config = dict(
    n_layer=15,
    d_model=256,
    n_head=3,
    n_kv_head=3,
    head_dim=128,
    d_mlp=1024,
    vocab_size=4096,
    activation='gelu',
    norm='layernorm',
    norm_place='pre',
    norm_eps=1e-05,
    positions='learned',
    qk_norm=False,
    attn_scale=0.0884,
    bias='none',
    tie_embeddings=True,
    parallel_block=False,
    init='normal',
    init_std_qkv=0.0312,
    init_std_o=0.0,
    init_std_up=0.0312,
    init_std_down=0.0,
    optimizer='muon_variant',
    lr=0.00933,
    lr_mult_o=3.0,
    lr_mult_down=2.0,
    beta1=0.9,
    lr_head=0.00594,
    grad_clip=1.0,
    warmup_steps=200,
    schedule='wsd',
    decay_fraction=0.593,
    decay_shape='linear',
    final_lr_fraction=0.05,
    batch_tokens=[65536, 131072],
    seq_len=128,
    doc_mask=True,
    z_loss=1e-05,
    train_tokens=568900000,
    steps=6246,
    dataset='wikipedia_en',
)
MLP neurons of a small language model. Each row is named by its layer, matrix (up: input weights; down: output weights) and neuron, and shows model dimensions 16-111. Each number is 500 + 40 x the weight over its row's rms, rounded and kept within 0 to 999. Numbers have three digits each.
Before each neuron's rows, "fires before" lists the tokens most often just after its 100 highest values on Wikipedia text that the model never trained on.

fires before: ",", " in", ".", ".\n\n", ":", " to"
L9.up874:450465520452469495514498502518506549512513580500507506559544552455531504416513483508526578482470493472456546516534563521496466507511464523531514554513528474510498552495573527518591531504464492493460533499505470601493500524413393488497451522511452501440483457452454517490501516486536486502
L9.down874:548467504509580490555528528448468514426480561545510489530555469495538478541453449529508549540561503457488468529491532503548564496538541513469504495562407474571418428498568515531569503531527502511459463501453454463494462529488486467481495456503448468408467426505485488519475470457483463482

fires before: "\n", ":", " |", "==\n", "==\n\n", " ("
L4.up726:530394439490470467470486586504543552497441462491561433459478543446538487503430527576514483558518518507511506494493490527549517484558423504487500472497509448489559544572422504518620526517407468436532484514458490589468489511498477561476484446502499518472501564427526430493476475468436557522
L4.down726:484548501534558460558470506546565509472418506510444483516560514549484539492379526490450506422565501502533444543578484521529543524528530474521436484579502514437549445482473474484500458497435520485500474463473563555485471498491476494429516433519557572418529514498517527509495465504478529438

fires before: " |", "′", "+"
L9.up479:450523479507475570497504530464503575448523532490527490437538494519513525516416454540494484516451465499508536583599452568487545518496528530439474528550531504522534461463547467558523487505471486445489525481448507466512432490568484465497477490531523523529531467555529478441527517509515500502
L9.down479:444525492493461486413537439532426481447464518516508486494509552431461491469475542410455553540510486559482490485508494522559446557487481585505517490511496514492441508512472493500515504445536490437465521574474452446552530454500450501480559537514471512474545507463477562496476451480468548532

fires before: "-", ":", "|", "\n", " |", "ing"
L4.up346:534545464486562482570577466452458524448562476450495528563529504448455441539450547534511497521500537507464546474475422553537527447574538487479470537535432499457542525537506460526538534523531405470556487483492552481441503512412515442499550472542547488508504590491481592497529448484416506533
L4.down346:479519415495517475535514497472468546426467482534486554457520518475491479502513534559478392477442465491485463585543542545476505459442546486528503477540534470522521500535502501588515534482426457451489467584518461459529453516537478504550566504519499488526537500532526483487450491514489532458

fires before: ",", " of", " in", ".\n\n"
L7.up776:511576495523544521469526421479500489433515514478541513582545502444494465482470508447496524545508473471480498469525519481519505513532530511547448458524552521488521488523570474541495514453544490478508518495508470516498446521543422553508451559435425438465502434616516505553509515502555475530
L7.down776:485467505468536554567485517514510560432504479573509523519442491505577466448577435485540556394474503441566439525491505491537533560558442497498527519496510445498448481386403511469531529481521539477529517442426553538474441480471516471569459522531552510591478535510565479535470476488476502500

fires before: ",", " in", ".", " and", " to"
L11.up915:565515593511483522493526504458332521490492452490567514471505531541515515495582464471510464497502474425470499492608492437441559480423461476533545508447472532506502486512529473462555531525465483471492457424507468486493537505483419518457430511550466475449485478474494474469448500528520548457
L11.down915:540436495473550435530528478527506509475544538438490513456496470487488491464536449537495481392545483495566545451484456535498468585505438494505484534468481445533483478376511506459498420560514471593507537542514468491483442505491526430481549537520522407496508480530543481478519505472538518455

fires before: ".", ",", " and", ".\n\n", " in", "'s"
L12.up86:462407559500462504502517500450468467411476466520461582469472506553485544477592475409454525509489485466535500496487574551473537456464527536563510592519489437445490560515445504449499535458530566489477531562522524523522533530494486556436515548539466475458471473477453570477491494464511554498
L12.down86:565565502468531521488561474522443513532563551521517434464501517512477462598448482576517407490538519475518482528494517429491547563450425481494464511503528442465478458482521446576484548505496494507534476481433517506533455461563530513576525452443551468449487513556495465527493529522473411447

fires before: ":", " |", "–", ",", "."
L11.up743:542519498598453518502525514565454473480488529467513556554523482500475492555489485519588458552515481514575535445498572531558515488473519515553463475481516552514562475461520458521490497536541490453408492497490475566556495510428501531556472442479513420548512440482499487544476440512516479440
L11.down743:490479484485487537465449467533474590476518454559460505520556452539479522470565502501428470487429485458523499548566527525485479507543591473485512488499507517485471539486521481498464486525565524439466451453536487476559553516601552457496491515506491493452465484543465445464492553499459532496

fires before: " as", ",", ".", " in"
L8.up73:556507435450561454564523496564444432458493520529513586475548511433496492512571443538527525541507577471518513516504514501505485470450474493403487486556465492504575508506535463522519510446483468515540539447500456547510432526466416579457554469444453557423481521561546471554540530481549484505
L8.down73:520519561463469491451563500471484454472412513475582525474506488546528534540574545569467590550458504434486504489548472504505528483458483490525517488471480526514458507490509454483552569433542424521373418483453454545489497488485454459415512396465540484592443512549474469529465467493511529467

fires before: ",", ".", ".\n\n", " and", " to", " in"
L12.up709:495497486525529508467557468519427521488543512489511503513585582457568470518472481521444489553506535485502543419516512509482515521549542470551498454540515482534451493503590454541528510544467520477454492435444500593474436493490422486472533494482509498479493472572489536597478500441486461549
L12.down709:520447576477503465465568519460500482514524461511452489467541496514511522416535449441463545303523453478484544504562495496470545493473515491571525523573497526487494484558482528513476458411552500563524556526448457437471528532532499476505459437494491464543434489437463475655554509494441499570

fires before: " by", " in", " to", " from", ",", "."
L11.up199:458503516493486497465523401456428522505552549527474446463536406497517440497488437544439501513509494444492482520495521508483505484432456532522539467502494529513486485485469532511537576486480443453485500492449493450541423498509410565447526408450451489526578502484515405485536522473510489436
L11.down199:435513489485590477520462485563485539497470494517518556492462500466380531484490423478506417524501525478461546468488543486526463452483464530475514501470463466542519562445468519444495503550518455472473542488557460564524488456503444563515549488520588486455492495462512515476543477509497495517

fires before: " ", " |"
L12.up153:537477481534579470505520454472540503473457574544453531502483490442520459472462504541452509509516573486559541470585561387531542549509517509532454541461533494500519517467491500561488525565504391494475438598516515479422466539571472491495438519458464437475504456486504398509487464425451538530
L12.down153:504544418475491488533480547521582437546479515474518443512530470483409503549536427431435647526425503503533495493486514527525496513513518483466581493482473506523501515490558472435474444494532479485532524502536491492409540485516481458515445499444514515474476445539498509453458445475386522535

fires before: "==\n", " ==\n", " life", "e", "′", "==\n\n"
L7.up913:581528475566429504523510495475480463509512417463443532562515538521499602510526472506482532470498565443525496435507504531513465578546470495592500454506455434498545503490525456532495443533460448403515517523494551533476467539523519479498505532472521491533593512487453493504530484489422488529
L7.down913:547446651524510508512475501567509504491493508458481440474540499516501454437510375510509548543562470501470519469603524463609475492569530419485519500548457468554431546515530582527426495451440494476522462469577493465456514472458467493529441535544524533555531459495496470446559495472490506488

fires before: " |", "|", ":", " –", " as"
L2.up844:431524487474488479473519448532433516470488511448521478525529536468513518555497549526446466514486514543581481490575503536522550437489550512521435507504435570456548582456458479498429518438421503494568565480454550453507461552424490461486479559460538593532509460523399560501513530464493509470
L2.down844:458530480510573518531485482538478414440470481454499452466495529534531504570483518514424467531490519507441570432500557486514481391591543549520537568561500527479474492514508482504531455542513421467537463527425484536512486470544503455509513418550447439462488485564441497581547509508555512470

fires before: ".", ",", "\n", ".\n\n", " and", " in"
L7.up446:406489465452512512493461550443464504540506484491509523398459517500461500478490368570489485490450503453426574492533558547547442553487454538504565490598489477515502448552464540587550591472521446503470472532513510478494465528484504581508517482556524503451438477479453503550442504424544484479
L7.down446:577488549498515464549490457537499440508478495495494467530559470557556514545514513466485473432494555529524450467521496467474548463477483485510456471459477554475530547559581437444479474445461525470487528483483565529469528457502495416536440513482472487521574511600452459422527476597467547480

fires before: ",", " in", " the"
L7.up825:481484481488544500510485522526454496446436445476495527443479469516465507490537416533472528500480502579501440484474498584464506447563513506528549487493469466496566494496516508488512556580484448432492525461495542555496587490526481565483540461492577504445508435478479467519503476483476520402
L7.down825:523578455500536491593404515498549424461498526495499493556569473517523447552445482500586496430568514436465553482519568499548466478521551563522547533501498526483436439495489523525477452488533509547509464435463504507563497472502525525547480492468486455505542456592529514531477532528503424510

fires before: " "
L7.up327:475517530530559502506501455444507443597469494534514449511475533505415511466472533506479495486539484611523553518524520498571464561477485486477490502506476458497466517503564507523556433524515448475479533520511537485534439526513510528431526645544474503454510493455516515466511488526501455517
L7.down327:484407502500532559534475554467479412509464497514480452474504486560429509551499486402516534474501519572508386460539577515541561454543481474451553490501554479471511435555510472450514458526519422487515526500487512513490595459487474508562485551489527484496496417513464520543522469520482495501

fires before: ".", ",", " in", " and", ".\n\n", " to"
L11.up626:527550448540521511480536496493378483471516537576487467529482524489445472504522505553468507553474414485521489516498453572503556612459508489590517467564538500451475541560506486603540525488502467452491512480487510540517425514514467526485536452521501499498411503493527471487465479552446513512
L11.down626:535483496499503458468499490519467499502574523450519462478551583517559569534490526479440509537592519506451475473562504485420565510396459457491446555474468474512480526488464489480532537492509498470481541525429467559497420461456485537520496573507516554441462496478541510499532406512446504544

fires before: ",", ".", " in", " and", ".\n\n"
L12.up553:541523516527497490461517514482500492469549550553418543449546552499543561512589506462513517473507464485552523451492459530443479469425450515493528556559511502540466556469517476423561522507519501497438553537544501585520466458496529499512463535538566534449438503540553461473527511469500456480
L12.down553:503508558457533465490567491534498472529448500557555483475481549474496500510424509519544406549513474446486538592507547510485527449486551495456474498447520508520440507612463445567486446414435557508468507495475482516540530472521549490493536494480521548529471467527516500493464533511485482484

fires before: ",", ".", " and", ".\n\n", " in"
L11.up103:533554519495569529490587509489462457568522574518522473455534544445464457507570470517532508505524521511480540492480527461476540494491538527502560428502511502465547509531478429493503471488504490499507521527478547418517473512514475542484474426521502471483574452496517437508461425492533425497
L11.down103:503494492523520440491464455487503469594462462539451622511463477544507499435466389498446460373479512519547453472599567491490473436476495512480449450434443524575502477458613514568545501499560531461546521459517461517491463454503526515461523477504528494472492476525467525459480463511484563478

fires before: " |", " |\n", " "
L3.up859:489501483450454492507487535479463487456523479369525575493504504502599468515455493518470489535450565520492462470514549461459548485522562469538533538460487514552482455550488459426473503567556491499465509488449483467549544506417500495499469534498447532547521505504466476458487419522471582510
L3.down859:535474481576456482488527428507494483509469475574453504467514543487489490521516492520446521551525478484495549520545483480523521471483504505503502412496409521463465496524513561387459546552569497485489452469544496534520569428550464483532530552486496520418453471525410492542506520449549557520

fires before: "0", "8", "4", "9", "6", "1"
L4.up204:414532519503544451559490554510593496466514561553472513483524546495426495532442476493546510519503485493524426545492459533568490521475445490517407542482532540494495474547526525489493397528427524477459480560466517486512553468490432554467466543401444457447513520484527504471468448545556485482
L4.down204:450497478484492514547533515559439509538467502529530512433515502523500450456451508491508490482517549503406510554538486503495482505509567510425585495459569490564502532598491559477527466552525474480457521521468474515498467433527546518506478515545524500491510536475485503496497483511453532517

fires before: ":", "\n", " ("
L3.up632:497428514503497485456479510509507454468505494422496476512541557506578472513485486502476421490493533520540450519488508524513527501508497443532505539571410504521537498507553497505438477508462511457466475516475538476553443479459501554450552455468508486526515530554454507552511484522431564545
L3.down632:508588439455465542536484502523556528474495553503507467445572492486529466443461501504411542446560482504469553504503439550521541450523473472428553434600521497443526535509458463475535473443469476496480528578505552504465469503456509481403529416485512510442565525535502550510474483433456451460

fires before: "ed", "ing", "ated", "s"
L8.up278:469446501512518503418589480481460573459469494579428571447451504468530499395583399510561481437453488535520494423509534589546549543505618493523439470502491512505531441548461597476492602510500489503471524451421442449461383464530481512530511454514522490485570431486477536522481456489500522484
L8.down278:543530531450481483513495523482514475373497511549498492481460528500571479569463575489519502626529530478550529508529473435472563556503490478461480579487494463513437549534445508433526497481499488503479463476521527475519559482500465514580509459548449537428484462473514607484462578447418559369

fires before: " ", ",", ".", " of", " after"
L8.up844:565475452539549492500474620492496458562503477480553563562472505507501548484562471528511451444488515500489487446465499497513490540478468456491487454442504506490480450520490501513513478435482490462491495557442501515469466514456457506484475536530487521496459431558527477463538510482447475467
L8.down844:540541488589514507541468427513473475511486537548521535446535510472461532528476430466510582421483459483481438478468489409513600493495520466478525502429565540527477521460503477505532478427498539538583507471470513534434471525497464446527523477462567504510446510563474488534498453516490538443

fires before: "%", "4", "0", "7"
L4.up825:503520424519583477484535500520477461555512467569469523363526535483496592456481534508554450452486567549506498485569421440515445591533462482570435491534505562540471505541542515544520420519478539493506583476495502459492541461501529500539523545487446486505504502577491498435542464550534485508
L4.down825:483453524560484447502554518443482536519538508512513489491555459603501556569535457500544537526513506542540482476457483501557460463510443509527505475501508525561452515558454553496568554511543483442460571432567534464541468425518499525471523502549509438482464536517497445488557475505556484523

fires before: ",", ".", " and", ".\n\n", ")", " for"
L9.up111:432466512537463579496513527451375513511491491494540596507500546540559557455536465443447436504528439529500493514526560517481477536488466494534510494546572396523512519516501485489438510497462491444461478521506539510490443473523473537445493452501434489521443398521526503526463491501543525499
L9.down111:502551502495509435527446479497522493544586473540525420549521440533435467492460504534447453505577529483574514433518542453517464459500493481515494479404457523439496523473482478514517485458457488515549533537484552522490472527520443416529547527462516547547547527518501510478515524535554521583